Weights of a small transformer language model.
Size: 12 layers, vocabulary 2364, 11M parameters.
Architecture: learned positions, no biases in attention or MLP.
Training: a variant of Adam for these matrices, 215M tokens.
MLP neurons of a small language model. Each row is named by its layer, matrix (gate and up: input weights; down: output weights) and neuron, and shows model dimensions 16-79. Each number is 128 + 24 x the weight over its row's rms, rounded and kept within 0 to 255. A neuron's up and down rows have the sign that makes its largest values positive.
Before each neuron's rows, "fires before" lists the tokens most often just after its 100 highest values on Wikipedia text that the model never trained on; "fires after" lists the tokens most often just before its 100 highest values on Wikipedia text that the model never trained on.

fires before: ":", "3", "6", "2", "5"
fires after: "-", "|", " 2009", " W"
L4.gate537 [125 130 134 102  77 129 117 109 108 155 139 127  92 144 136 155 134 161 132 127  91 171 106 125 132 144 118 131 152 107 113 153 153 108 105 106 164 149 159 147 129 179 119  84 170 135 103 126 108 137 129 178 104 129 119 139 171 122 167 136 123 167 108 106]
L4.up537 [ 96 113 103 178 139 110 136 101 102 125 121 147 163 119 140 146 129 161 135 140 108 103 125  99 109 102 118 149 165 142 118 135 171  91 137 122 111  86 123 127 132 107 140 137 140 124  83 133 134 161 164  90 162 110 112 137 156 104 131 126 115  88 139 145]
L4.down537 [121 113 133  88 131 111  67 163 142 106 100 139 138  99  87 106  65 123 107 154 134 136 137 104 156 142 111 103  90 168 129 136 115 176 111 133 139 114 141 123 148 141 128  82 116 146 111 110 134 109 127 131  92 126 131 159 157 129  95 120 122 107  97 133]

fires before: "F", " M", "W", " F", " D"
fires after: " |", "|", "\n", " —"
L9.gate54 [155 138 128 144 110 155 132  88 142 119 107 128 126 134 151 144 132 134 135 133 115  92 120 102 188 146  89  92 100  95 137 130 127 152 142  92 117 123 132 119 156 156 115 132  90 144 118 107  94 136 115 170 113 202 138 102 132 106 144 115 135 166 114 149]
L9.up54 [132 121 146 141 112 140 153 139 116 136 155 131  94 128 138 141 124 100  87 167 111 180 116 158 133 101  83 101 129 103 136 114 140 124 128 156 120 129 130 105 123 103 141 130 163 114 113 142 123 131 139 149 136 151 140 113  86 156 120 160 148 161 128 138]
L9.down54 [112 112 129 136 109  94 106 112 150 128 112 139 127 141 139 133 130 123 151 123 143 134 154 142 101 128 146 129 135 103 127 102 140  82 130 115 101 130 102 161 141 121 112 166 149 137 115  90 133 138 109 132 127 131 122 162 110 145 148 120  99 142 107 130]

fires before: " |"
fires after: "|", " |"
L9.gate286 [110 137  64 147 100 161 121 132 149 123 111 144  94 125 129  90 123 133 147 134  97 129 109 106 148 125 124 111 150 157 145 132 142 123 149 133 134 105 127 144 191 142 131 194  93 147 130 146 130 104 199 129 103 134 128 165 121 118 142  85 164 141 106 129]
L9.up286 [152 148 105 180 125 125 104 126 145 147 150 149 147 139 174 106 114 111 107 119 101 151 132 132 149 131 129 112 150 104 147 143 134 124 138 124  75 155 130 131 142 120 112 183 101  90 114 112 104  57 122 153 110 146 115 142  76 140 115 131 155 121 154 127]
L9.down286 [ 97 118 137 138 166 132  94 141 149 140 106 191 107 153 145 150 118 124  90  98 146 162 167 158 131 153 136 113 167 153 106 141  95 149 123 135  93 151 120 112 125 153 152  53 124 117 129 111 125  81 114 140 141 135 124 133 129 114 121  65 128 126 165 103]

fires before: " |", "E", "F", "K", "A"
fires after: " |", " n", " 7"
L9.gate285 [156 135  95 157 172 185 109 168 161 114 105 137 105 134 160 111 111 158 123 154 125 131 193 148 144 137  74 119 138 143 101 130 138 110 174 116 143 134 135 157 140 127 100 132 140 120 151 125 145 135 138  89 117 145 140  95 133 118 140  99 150 138 143 128]
L9.up285 [ 76  80 142 158 101 159 108 110 135 143 164 138 156 154 136 106 104 124 123 147 184 115 127 118 147 116 115 127 127 143 126 103  97  87 141 133 156 121 110 174 167 113 118 111 135  96 116 107 152 113 138  96 168 148 143  96 151  72 174 135 114 108 102 135]
L9.down285 [ 99 157 108 148 148 121 131 167 136 131 106 125  86 126 118  99 111 140 136  71 134 135  98 106 133 101 177 141 184 153  93 139 113 123 101 130 172 129 124  97 105 114 172 156 145 103  98 143 104  99 150 164  74 157 140  81 126 125 154 127 133 176 163 132]

fires before: "6", "7", "9", "4", "2", "0"
fires after: " |", " 8", " 9", " 7", "4,"
L9.gate515 [129 123 112 124 150 154 140 106 141 105 114 149 152 126 151 137  91 112 115 170 132 149  99 121 153  96 118 130 167 107 127 168 169 115 168 158 131 131 117 123  82 137 120 125 107 136 116 132 145 147 176  92 175 110 123 154  95 106  92 131 116 126 139 135]
L9.up515 [126 122 129  97 154 115 129 137 100 128 135 130 160 141 160 120 155 136 121 142 112 118 130  64 132 163 111 135  90 116 147 177 142 131 117 133 147  72 132 138 128 151 116 138  92 127 160  92 125 128 120 136 113 138  85 159 127 103 153 134 129 118  99 108]
L9.down515 [145 159 126 152 147 119 112 118 124 135  95 114 138 122 129 104 142 140 123 119 151 125 163 167 109  80 105 133 161 122 160 127 120 139 138  96 141 151 132 129  95 126 164 120 142 126 121 147 144 136 125 155 133 134 132 127 138 163  89 111 116 124 176 161]

fires before: " |", "|---|", "|", "5", "2", "00"
fires after: "\n", " 1", " 5", " |", " 6", " 2"
L4.gate386 [109 112  84 118 111 210 128 103 143 109 140  97 122 149 123 119 136 128 113 163  91  77 129  99  95 139 138 119 132 144 146 143 128 136  99 132 152  80 122 151 139 106  96 123 148 109 134 108  97 113 128 134 131 111 171 109 173 134 107 168 148 116 166 100]
L4.up386 [133 148  96 167 184 154 124 129 119 122 129  91 126 188 144 138 101 164 137 141 128 131 137 151  86  92 137 149 120 133 135 152 133 155 126 120 153 123 164 127  96 108  76  96 108 133 126  87 159 102 149 118 172 157 123 127 107 103 128 158 195 130 165 144]
L4.down386 [151 126 102 123 109  96 135  96 141 109 125  86 151 131 102 134 205 125 142 142 122 103 112 116  98 110 161 143 128 112 130 142 151 142 114  86  75 157 125 125 120 137 156 117 121 151  84  79 139 125 156  98 107 137 161 118 108 115 171 139  87 135 124 117]

fires before: " |", "|---|---|---|---", " App", "|"
fires after: " |", "als"
L6.gate51 [130 138 106 139 156 170  89 122 129 160 112 106 144  91 151 101 145 116 128 119 147 118 110 121 114 115 171 167 140 120  83 183 130 113 152 114 128 137 151 107 141 123 134 126 137 131 121 131 151 130 132 101  99 110 138 154  91 131 107 105 107 147 170 102]
L6.up51 [118 125 104 101 122 122 113 156 117 154 126 131 125 132 121 123 126 147 109 141 153 125 114 123 128 123 119 157 104 121 165 152 104  99 117 113  90 103 150  90 149 158  97 121 139 163 159 116 130 148 133 145 122 117 101 160  88 117 139  82 156  88 152 187]
L6.down51 [119  80 118 111 144 121 139 137 116 129 150 145 109  99 124 139 142 106 122 133 105 109 130 116  94 144 139 151 160 108 165 163 118 138 150 118 133 152 134 129 105 116 169  93 154 160 123 103 171 136 147 144  97 113 157 143 154 113 157 148 140 153 117 130]

fires before: " was", " is", " has", " also"
fires after: ".", "s.", ",", " that", " where"
L6.gate426 [107 122 119 106 136 169 135 103 123  76 113 143 112 141 169 149  96 133 119 114  89 124 159  80 131 132 126 101 100 125  99 110  95 141 128 135 123 134  90 122 133 129 127 102 150 117 124 100 109 158 111 159  89 157 151 136 131 142  95 121 124 145  91 145]
L6.up426 [142 110 126 111 120 117 124 161 109 137 137 120 144 149 131 161 132 165  99 133 142 131 115 144  83 132 137 116 108 124 128 111 105 109 116 107 124 136 125 140 104 150 158 113 121  91 109  90 112 131 109 159 114 108  83 149 140 166 159 131 126 113 134 165]
L6.down426 [159 137 159 140 150 161 138 118 121 159 136 131  68 132 118 121 101 137 127  98 105 157 125 129 159 153 133 162 124 127 135 128 135  99 139 136 124 158  83 108 129 103  84  97 105  90 131 108 116 114  98 129  91 144 118 133 159 143 143 151 143 155 125 128]

fires before: "ival", "er", "eral", "d", "s", "ction"
fires after: " F", " f", "ru"
L6.gate1 [124 132 118  82 115 197 110 137 180 138  87 111 126 114 117 106 153 131 130  90 148 141 165 143 125 108 134 120 127  94 150 154 132  97 109 181 110  76 131 127 130 147 157 121 106 168 136 122 108 149 131 131 150 167 134 107 129 134 148 108 122 117 149 159]
L6.up1 [114 152 140 149  90 110 138 101 118 145 125 150 171 135 103 139 127 189 172 133  93 172 126 154 113 107  83 144  97 127  83 149 105 120 127 161 118 159 152 123 121 108 138 154  67 105 136 152 102 128 155 114 139  98 173 108 146 140 144 148 114 166 163 146]
L6.down1 [165 105 149 133 135 149 138 138 187 141 116  95 105 116 100 115 118 114 144 126 109 110 141 143 144 149 112 139 149 100 156 123 116 130 110 108 117  91 160  74 157 146 105 118 148 157 101 115 116 125  97  90 118  71 114 101 123 149 151 125 163 120 120  74]